Part of a small language model's weights.
Size: vocabulary 8192, 79.7M parameters.
Architecture: RMSNorm before each block, biases.
Training: a variant of Adam for these matrices, 632M tokens.
MLP neurons of a small language model. Each row is named by its layer, matrix (up: input weights) and neuron, and shows model dimensions 128-255. Each number is 50 + 15 x the weight over its row's rms, rounded and kept within 0 to 99.
After each neuron's rows, "fires on" lists the tokens most often at its 100 highest values on Wikipedia text that the model never trained on; "fires after" lists the tokens most often just before its 100 highest values on Wikipedia text that the model never trained on. A number after a token or word is its count.

L2.up1867:41 36 38 55 49 41 57 54 42 57 35 52 41 44 54 63 45 30 56 46 77 48 59 35 54 34 43 49 37 23 35 48 50 67 54 76 33 38 35 32 45 80 42 64 33 74 66 54 59 52 46 57 38 34 38 47 37 70 37 44 38 20 42 66 51 46 24 83 27 63 64 36 41 35 81 54 50 55 76 37 59 37 80 62 39 36 30 44 40 46 39 31 51 48 52 61 42 49 66 47 18 57 44 55 43 56 67 64 29 43 19 43 50 18 69 45 48 69 36 44 50 47 46 69 62 51 39 74
fires on: "\n" 64, "=" 25
fires after: "\n" 95

L2.up2357:53 69 75 40 56 49 46 44 79 49 49 60 24 37 11 50 30 40 56 49 68 47 62 43 50 38 43 77 28 41 60 31 43 50 25 61 42 26 65 44 52 65 63 63 57 48 65 65 37 64 44 50 31 31 52 64 43 41 38 37 67 52 33 42 47 61 39 47 42 55 25 59 68 60 46 57 60 48 35 39 47 43 64 55 36 72 42 31 61 44 40 36 46 56 56 50 51 14 50 46 41 70 59 41 48 50 50 63 38 80 37 30 44 32 57 58 32 43 34 69 35 83 30 38 51 45 79 80
fires on: "1" 36, "2" 26, "-" 15, "0" 6, " |" 4
fires after: " " 62, "2" 8

L2.up1118:46 49 65 55 35 15 41 28 57 66 42 58 17 49 34 53 69 51 83 54 32 63 52 45 44 63 34 47 38 42 46 59 56 39 56 59 43 47 58 47 44 85 33 64 52 49 47 72 57 55 21 47 49 64 56 29 43 41 29 20 74 42 46 44 57 78 67 32 20 80 41 56 49 23 49 33 55 18 63 54 74 26 49 30 43 43 59 45 47 78 51 40 48 24 58 45 46 66 48 50 79 68 30 50 30 43 38 46 26 46 57 25 60 35 31 18 41 83 40 37 39 46 41 54 59 42 56 42
fires on: "-" 89
fires after: "\n" 92

L2.up197:67 42 49 68 34 55 57 40 49 79 40 57 49 49 32 48 70 49 55 60 69 78 26 47 53 39 37 71 65 79 32 46 26 43 64 41 33 54 89 51 15 55 39 50 39 68 43 42 30 58 28 40 57 19 27 36 24 28 63 47 39 29 59 68 74 44 66 54 32 67 56 58 53 51 52 35 71 40 46 60 54 61 69 62 54 32 31 54 29 49 52 67 48 48 50 52 47 47 52 10 39 34 56 40 31 48 42 80 46 24 50 33 49 51 55 45 18 71 38 64 74 59 49 44 64 62 09 34
fires on: " " 36, "|" 27, " |" 9, " the" 9, " of" 7, "." 6
fires after: "\n" 28, "|" 19, " of" 10, " No" 6, "." 5, "==" 4

L2.up232:81 44 56 51 42 51 51 15 60 36 38 74 14 71 44 59 29 44 49 37 53 39 35 75 24 44 71 85 33 59 32 60 24 43 73 48 48 31 45 60 58 59 58 40 36 33 48 52 46 55 63 61 60 40 01 49 65 50 61 42 56 37 63 43 37 36 33 78 58 76 11 48 37 39 41 66 58 27 34 54 34 43 55 62 55 28 52 42 58 33 71 60 42 39 47 63 40 54 72 37 39 49 46 75 43 59 51 43 37 28 29 57 63 51 36 61 41 52 70 64 54 57 53 29 59 43 50 48
fires on: "\n" 76, "7" 6, "5" 4, " |" 4
fires after: "." 46, "==" 17, ":" 12, " ==" 8, "===" 6

L2.up1363:47 70 50 64 72 63 59 31 71 32 35 42 65 51 32 72 44 70 51 43 39 66 35 61 33 34 53 42 78 53 32 19 46 68 69 71 46 55 57 45 80 39 25 72 59 55 63 48 54 44 30 63 64 21 47 46 61 24 73 31 66 14 56 60 47 73 44 68 57 40 49 62 59 42 24 76 71 39 63 50 66 43 61 74 71 47 60 46 17 31 61 62 33 40 51 73 61 20 46 15 60 36 48 48 64 69 48 63 43 61 31 39 65 77 43 71 43 55 70 37 47 67 45 49 47 46 51 54
fires on: "-" 49, "GB" 11, "us" 10, "table" 5
fires after: " " 96

L2.up1110:42 35 45 35 61 58 46 46 71 44 43 52 38 53 62 47 57 51 49 26 28 38 43 55 48 31 57 62 50 66 47 47 31 30 39 45 68 36 54 67 53 59 45 56 13 35 30 68 34 73 45 48 48 40 37 48 44 70 37 59 34 52 44 49 42 48 56 33 57 55 54 17 42 76 52 60 60 44 69 51 45 07 51 68 34 67 75 21 73 47 46 47 49 56 57 32 14 42 39 65 48 57 80 74 56 52 58 54 38 23 19 66 26 78 62 51 59 76 34 61 62 49 47 74 54 57 31 51
fires on: "0" 20, "1" 13, "8" 13, "6" 12, "7" 11
fires after: "." 74, "6" 5, "0" 5, "5" 5, "," 5

L2.up1456:66 43 57 82 30 43 46 38 82 43 53 46 36 74 31 53 35 46 65 46 42 70 69 65 48 54 39 30 55 77 20 54 40 62 19 43 70 50 63 58 52 54 46 54 47 64 52 32 52 44 58 82 54 30 31 41 54 59 44 10 36 41 63 42 62 34 39 69 35 54 21 64 62 43 40 68 41 54 27 52 64 53 56 58 54 20 34 41 87 53 69 54 49 60 32 60 59 31 45 47 20 60 54 69 71 40 65 63 36 31 54 31 38 41 43 29 44 56 73 64 57 32 40 63 70 47 05 66
fires on: "\n" 60, " the" 6
fires after: " |" 69, " " 5, " at" 5, "s" 4

L2.up1882:52 67 29 57 33 21 62 51 42 50 27 32 39 37 71 18 57 30 64 45 43 69 39 57 46 41 72 59 50 48 44 62 51 60 69 81 28 71 46 27 47 76 43 30 71 48 66 29 47 50 46 35 39 59 39 53 52 26 46 30 50 71 36 52 48 42 47 76 50 64 73 64 58 42 47 54 38 35 47 39 46 39 80 44 40 76 46 61 16 60 60 49 35 88 45 43 51 39 44 29 54 55 49 58 50 33 63 62 34 50 15 57 63 46 56 23 33 62 40 31 66 69 36 62 59 54 50 59
fires on: "2" 64
fires after: " " 77, " W" 6, " T" 4, " St" 4

L2.up1386:55 57 41 33 48 53 48 43 47 29 40 47 32 34 54 64 70 27 59 39 24 13 26 40 54 39 49 75 20 46 62 51 31 36 21 54 63 57 44 36 39 32 28 40 58 43 83 73 43 58 35 48 37 53 51 52 34 62 63 52 40 38 59 61 55 35 46 48 48 84 40 28 94 49 33 68 46 39 61 72 44 52 60 53 49 34 59 41 71 35 70 45 57 34 57 47 49 55 39 59 59 60 62 36 43 50 56 40 52 38 64 40 51 69 33 60 54 77 78 62 34 71 46 39 58 69 25 52
fires on: "\n" 99
fires after: " |" 53, "s" 7

L2.up1883:61 45 56 47 47 49 33 50 58 75 44 44 67 59 45 35 37 42 60 55 36 69 33 22 53 52 29 74 47 53 06 55 64 47 34 27 57 78 67 31 32 35 55 34 53 63 36 60 72 59 55 59 12 66 41 21 53 58 62 54 55 57 53 60 52 26 21 51 56 37 54 19 47 58 57 41 80 33 27 61 25 06 53 60 50 59 25 36 34 65 40 36 45 72 43 60 26 38 64 51 69 45 64 54 63 52 43 68 45 43 45 54 43 56 31 46 27 60 41 55 49 61 25 47 54 55 39 73
fires on: "4" 23, "0" 15, " |" 10, "6" 7, "8" 6, " " 6
fires after: "." 44, "," 12, " Swing" 7, " |" 6

L2.up554:57 33 75 55 45 61 67 35 38 41 60 26 44 74 60 72 40 70 70 60 59 40 25 68 62 60 60 67 64 35 15 43 70 54 27 79 43 49 65 47 44 77 83 67 54 46 67 97 27 45 29 54 25 54 56 53 42 44 47 57 43 33 30 61 67 43 55 48 49 69 69 18 40 65 63 37 66 61 60 54 80 39 61 35 53 43 51 55 46 75 74 59 57 26 58 34 35 38 51 51 44 69 53 30 42 34 55 60 55 47 38 53 47 59 26 54 41 80 52 58 57 60 31 79 55 86 43 62
fires on: "==" 61, "\"" 22
fires after: "\n" 56

L2.up1134:52 36 56 23 69 61 55 18 31 35 31 48 46 67 25 49 61 55 61 53 73 49 54 62 15 44 32 74 44 41 58 50 37 54 28 46 61 50 52 68 68 82 29 46 67 46 61 34 59 70 46 49 62 20 46 58 34 44 04 58 36 42 62 53 45 50 37 51 47 74 56 52 54 66 29 58 46 44 47 55 59 46 35 64 60 45 52 23 41 24 56 60 38 75 85 73 33 30 37 29 34 54 29 63 49 07 44 53 30 73 56 33 56 71 31 60 60 54 47 40 58 56 51 51 67 59 33 39
fires on: " more" 16, " same" 15, " both" 7, " similar" 7, " very" 5
fires after: " in" 19, " the" 17, " is" 7, " In" 6, " for" 5, " a" 5

L2.up1069:64 60 60 49 71 60 42 72 38 49 59 37 54 58 24 62 62 22 33 55 69 42 34 64 55 46 60 69 48 25 36 42 39 45 24 63 50 47 64 35 37 52 58 40 51 51 70 58 38 61 46 62 56 31 48 43 39 48 44 46 46 35 80 57 58 48 51 40 30 58 63 50 49 49 44 90 67 36 35 47 32 49 53 41 72 38 21 47 27 54 69 33 42 34 56 48 18 72 54 44 54 49 51 72 43 36 29 72 26 56 42 34 40 52 49 38 69 73 34 70 62 47 25 33 37 40 38 49
fires on: " |" 55, " of" 9, " his" 7, " that" 7, " their" 5
fires after: " " 38, " votes" 9, " out" 5, " to" 5, " Turnout" 5

L2.up1470:65 47 51 38 25 62 41 30 45 64 38 33 48 40 56 37 50 46 51 39 45 45 38 21 55 20 52 66 36 53 55 46 49 56 47 45 50 42 70 40 60 47 64 43 30 49 43 55 50 70 54 51 23 37 79 34 32 60 39 58 26 37 71 58 44 59 36 64 46 40 57 48 68 47 33 50 41 55 59 46 51 68 72 52 53 59 33 28 49 71 52 72 51 77 41 64 48 69 35 36 47 63 55 60 75 60 16 72 34 81 39 66 46 50 41 57 68 60 59 36 46 59 47 33 37 42 50 47
fires on: "1" 28, "2" 22, "ly" 8, " with" 8
fires after: " " 54, "," 13

L2.up2476:82 23 46 27 47 70 62 53 58 92 40 53 55 53 28 66 54 48 26 68 38 80 34 64 41 41 49 52 46 51 19 45 38 74 70 46 25 44 41 44 33 89 38 62 60 65 45 35 43 73 45 60 48 51 14 38 48 55 48 53 56 52 64 38 39 46 68 40 70 80 36 41 52 20 46 48 68 55 68 55 48 72 80 46 68 60 34 39 40 48 73 52 46 51 52 51 38 55 52 42 63 68 30 53 74 34 44 03 44 34 32 36 27 57 37 35 39 71 31 36 65 32 46 76 42 78 37 47
fires on: "\n" 89, " as" 4
fires after: "\n" 36, "===" 33, " ===" 12

L2.up33:64 37 46 60 72 70 62 53 56 88 63 54 56 63 35 61 23 51 52 31 57 63 62 49 56 42 40 50 51 57 44 52 32 51 43 40 45 44 50 45 17 63 44 82 49 51 59 49 41 48 38 57 61 21 24 49 61 49 36 32 44 41 61 54 52 76 55 53 36 67 40 57 38 59 30 63 59 29 41 47 35 48 70 44 59 51 41 33 38 63 69 84 53 57 44 64 75 57 49 53 65 36 51 49 47 32 65 44 32 63 29 38 49 55 33 45 36 65 51 48 36 43 70 56 31 40 43 69
fires on: "In" 43, ":" 20, " In" 16, " |" 13, "|" 5
fires after: "\n" 48, "." 15, "2" 6, "3" 5, "4" 4, "6" 4

L2.up1005:74 53 61 41 64 60 53 70 52 51 56 46 58 40 41 45 60 37 59 62 76 41 11 55 38 35 80 56 48 42 64 28 43 49 50 48 56 52 69 53 54 34 42 56 64 40 94 59 33 39 37 69 40 51 58 41 52 39 53 57 15 48 59 52 57 63 60 23 22 87 54 61 79 64 47 60 57 40 46 58 41 36 64 40 62 62 62 40 23 42 40 71 45 56 44 40 18 57 60 56 63 57 65 55 47 56 77 56 24 47 37 65 69 74 39 53 58 43 57 68 64 45 48 54 38 58 40 74
fires on: " |" 58, " all" 6, ";" 5, " the" 5, " my" 4
fires after: " " 48, "0" 7, " —" 5, "." 5

L2.up709:63 54 55 60 52 33 53 55 25 53 50 42 58 48 74 32 51 37 48 41 22 66 22 48 39 42 56 25 35 48 47 55 44 71 50 77 33 52 39 21 61 38 62 73 68 61 38 47 76 57 31 54 22 33 60 47 28 33 52 58 55 39 54 47 54 62 39 51 63 56 44 55 29 74 49 81 52 37 39 39 73 52 46 32 45 56 38 30 42 59 38 51 35 61 44 44 46 32 39 58 28 37 55 53 79 28 42 39 58 49 33 68 65 49 56 34 42 61 49 40 51 41 48 49 63 57 51 51
fires on: "4" 24, "1" 23, "ing" 16, "0" 9, "6" 5, "2" 5
fires after: " " 67, "Dur" 10, " Dur" 6, " \"" 4, "\n" 4

L2.up1531:37 38 58 41 31 88 45 75 56 62 59 38 64 62 38 31 41 56 50 48 34 55 32 31 58 49 52 56 46 41 64 64 44 49 81 47 33 36 73 39 07 39 51 21 42 70 24 63 30 38 42 14 25 46 47 52 56 68 54 40 57 45 40 42 26 47 52 26 24 57 49 65 70 55 57 57 27 27 49 45 36 53 25 49 39 54 52 51 31 79 59 47 43 27 48 27 31 46 46 68 42 49 52 58 54 60 45 77 41 61 42 50 52 31 64 64 34 64 26 38 30 84 32 47 80 28 42 31
fires on: "3" 22, "5" 20, "4" 10, "6" 10, "7" 8, "1" 5
fires after: " " 40, "2" 11, "1" 10, "4" 6, "3" 4, "0" 4

L2.up108:58 29 46 57 60 58 45 39 51 41 51 47 57 40 48 46 52 45 47 32 85 49 43 31 61 44 49 11 51 42 28 30 53 74 33 34 36 42 45 43 48 72 48 67 47 37 60 34 28 38 57 46 60 68 47 37 37 50 41 66 55 45 35 56 53 52 25 40 52 61 52 27 19 59 55 73 83 55 46 51 68 40 47 63 40 24 16 34 48 35 45 33 31 29 59 37 40 39 36 78 52 58 50 56 29 53 55 37 53 64 50 30 53 67 53 18 57 43 50 49 39 58 62 57 79 09 57 41
fires on: " |" 30, "ro" 8, "z" 7, "mar" 6, " Na" 5
fires after: " " 63

L2.up2150:22 67 25 82 59 53 79 49 55 46 57 58 54 48 42 36 30 48 66 46 58 57 64 71 40 52 58 57 30 46 63 49 54 64 41 54 75 54 36 43 75 34 60 64 76 57 41 50 52 75 51 56 59 31 33 52 45 54 49 38 77 44 68 65 39 54 42 66 26 52 44 61 43 70 54 60 60 43 34 56 17 13 31 59 31 36 35 37 66 46 25 66 36 13 57 66 29 22 34 56 67 47 76 43 34 41 64 63 32 35 26 44 66 45 44 52 48 55 65 74 46 44 52 80 65 48 40 76
fires on: " He" 48, " Yoshi" 4, " Mc" 4
fires after: "." 62, " |" 6, " \"" 5, "==" 5, "W" 4

L2.up1698:74 67 50 50 46 54 31 66 52 47 38 78 44 40 78 77 33 73 56 59 61 61 20 32 74 47 60 34 48 58 52 44 43 59 80 36 46 46 58 83 53 53 42 67 54 44 72 31 47 45 41 51 21 30 78 55 43 49 51 62 25 53 17 48 47 54 70 48 42 77 30 37 28 38 40 64 63 30 38 41 49 53 52 61 70 74 15 62 38 64 51 28 46 65 64 56 52 26 47 50 35 60 41 75 44 41 58 74 57 27 64 59 39 38 36 63 65 39 48 56 59 42 47 56 38 33 48 42
fires on: "," 76, " |" 12, "8" 4
fires after: "1" 15, "3" 13, "8" 11, "9" 10, "6" 8

L2.up285:83 58 34 52 27 38 52 57 81 49 68 48 41 38 65 58 32 41 45 60 46 61 50 52 36 38 35 74 48 67 35 37 74 56 39 45 31 72 66 50 51 32 69 59 49 18 58 18 62 38 46 55 54 49 51 71 57 40 78 49 58 36 58 64 58 72 30 76 57 30 06 34 57 50 61 64 70 49 38 76 71 58 57 66 32 57 25 37 43 53 34 62 48 38 71 84 70 50 43 72 40 46 30 52 38 14 67 55 56 73 47 60 34 52 50 93 57 67 25 16 63 48 50 66 70 55 29 56
fires on: "1" 41, "s" 27, "0" 11, " Baltimore" 4, "3" 4
fires after: "0" 29, "'" 26, "2" 10, " " 8, "9" 6, " in" 5

L2.up1383:56 50 47 74 53 40 53 54 56 34 33 61 24 28 41 42 52 26 61 70 67 65 64 39 51 58 66 49 52 61 71 61 39 65 32 48 52 47 59 48 51 54 46 62 53 39 42 55 36 62 48 96 38 47 44 51 51 49 55 36 41 42 44 63 44 48 54 37 43 37 82 45 47 69 40 49 62 58 45 38 43 51 50 52 82 79 16 45 20 45 26 20 56 42 77 35 69 41 56 77 15 39 37 55 58 42 70 52 53 63 47 46 65 33 51 58 49 66 40 62 63 56 58 61 50 52 53 93
fires on: "," 78, " Bailey" 4
fires after: "," 21, "9" 12, "7" 6, "6" 6, "8" 6

L2.up1585:53 75 66 69 61 57 46 32 46 57 64 50 75 27 70 89 35 23 55 46 39 27 68 39 52 34 65 38 44 56 44 52 64 64 50 40 53 60 56 59 65 39 72 62 95 29 43 52 41 40 42 48 28 35 59 27 56 46 49 53 41 40 43 66 52 61 34 72 55 44 33 68 35 50 67 77 41 43 39 42 39 28 50 62 57 61 38 36 36 75 45 58 36 48 50 60 68 31 35 42 59 72 54 25 34 42 57 55 51 64 52 62 85 69 47 40 60 88 56 42 28 23 46 54 69 16 44 51
fires on: "0" 38, "9" 17, "'" 10, "5" 4, "1" 4, "8" 4
fires after: "2" 59, " " 15, "1" 12

L2.up2065:59 31 50 60 28 66 33 44 67 61 43 62 51 61 37 47 29 62 50 58 65 62 51 56 35 44 76 30 31 70 48 56 56 47 33 54 31 48 54 52 25 66 79 50 33 55 66 24 62 44 45 33 33 61 63 32 39 20 55 35 46 51 42 62 57 72 42 71 45 45 40 51 58 35 70 66 40 42 48 45 38 43 43 53 61 66 22 40 57 22 77 47 43 55 61 43 28 54 53 48 54 48 68 45 58 45 44 47 45 45 10 40 40 60 60 40 53 38 66 54 31 32 28 69 27 36 38 37
fires on: " which" 22, " who" 17, "0" 14, "1" 5, " with" 4
fires after: "," 84, " " 5

L2.up1150:50 75 43 63 70 43 53 47 48 84 45 23 63 49 45 54 58 55 53 40 31 33 39 49 39 57 52 38 55 45 74 43 52 52 63 69 40 60 51 44 58 52 86 77 60 74 84 57 73 34 47 57 61 57 55 48 49 40 45 68 57 30 37 66 48 59 55 53 42 56 34 51 34 41 71 40 67 36 53 48 70 24 67 48 40 47 40 21 34 67 27 49 36 50 15 68 62 60 28 29 72 31 56 71 52 34 65 47 38 36 38 43 54 53 47 53 53 39 38 44 45 39 61 50 32 61 50 63
fires on: " but" 23, " " 16, " and" 12, " However" 9, " while" 8, " so" 5
fires after: "," 51, ";" 19, "." 11, " and" 8

L2.up2312:76 47 49 53 46 47 55 66 88 47 50 57 66 55 59 55 52 62 61 62 42 56 42 47 59 46 37 59 64 69 44 70 49 59 69 53 37 53 37 54 50 67 35 58 82 62 78 46 71 50 37 60 32 44 39 48 50 46 28 57 47 42 44 31 54 39 71 50 49 72 44 61 18 55 41 37 74 61 41 50 71 39 54 24 14 32 42 72 45 64 62 72 57 58 48 99 53 43 49 67 86 74 61 60 49 56 49 39 44 03 51 67 34 61 49 35 52 50 34 40 72 62 48 73 26 57 99 36
fires on: "9" 28, " by" 26, "-" 12, "ed" 8, " the" 4
fires after: "ed" 25, "1" 16, "9" 12, "\n" 11, " Preced" 8

L2.up1286:77 60 52 68 51 20 49 38 70 86 46 47 41 62 33 67 51 49 71 53 66 43 50 57 42 32 31 34 58 53 45 51 30 53 65 52 55 45 50 28 60 49 35 59 47 59 66 29 37 47 55 64 57 09 51 40 51 13 57 49 65 37 61 65 56 49 59 71 20 53 65 13 50 52 38 58 62 34 63 29 59 20 59 50 65 22 24 29 22 66 31 39 66 33 71 69 51 52 59 32 26 52 37 56 52 32 53 66 37 50 55 22 73 51 33 54 55 34 45 41 15 35 63 72 93 40 27 64
fires on: " The" 34, "nd" 13, " the" 9, " These" 5, " Some" 4, " Ste" 4
fires after: "." 40, "2" 12, "\"." 7, " |" 6, ".\"" 6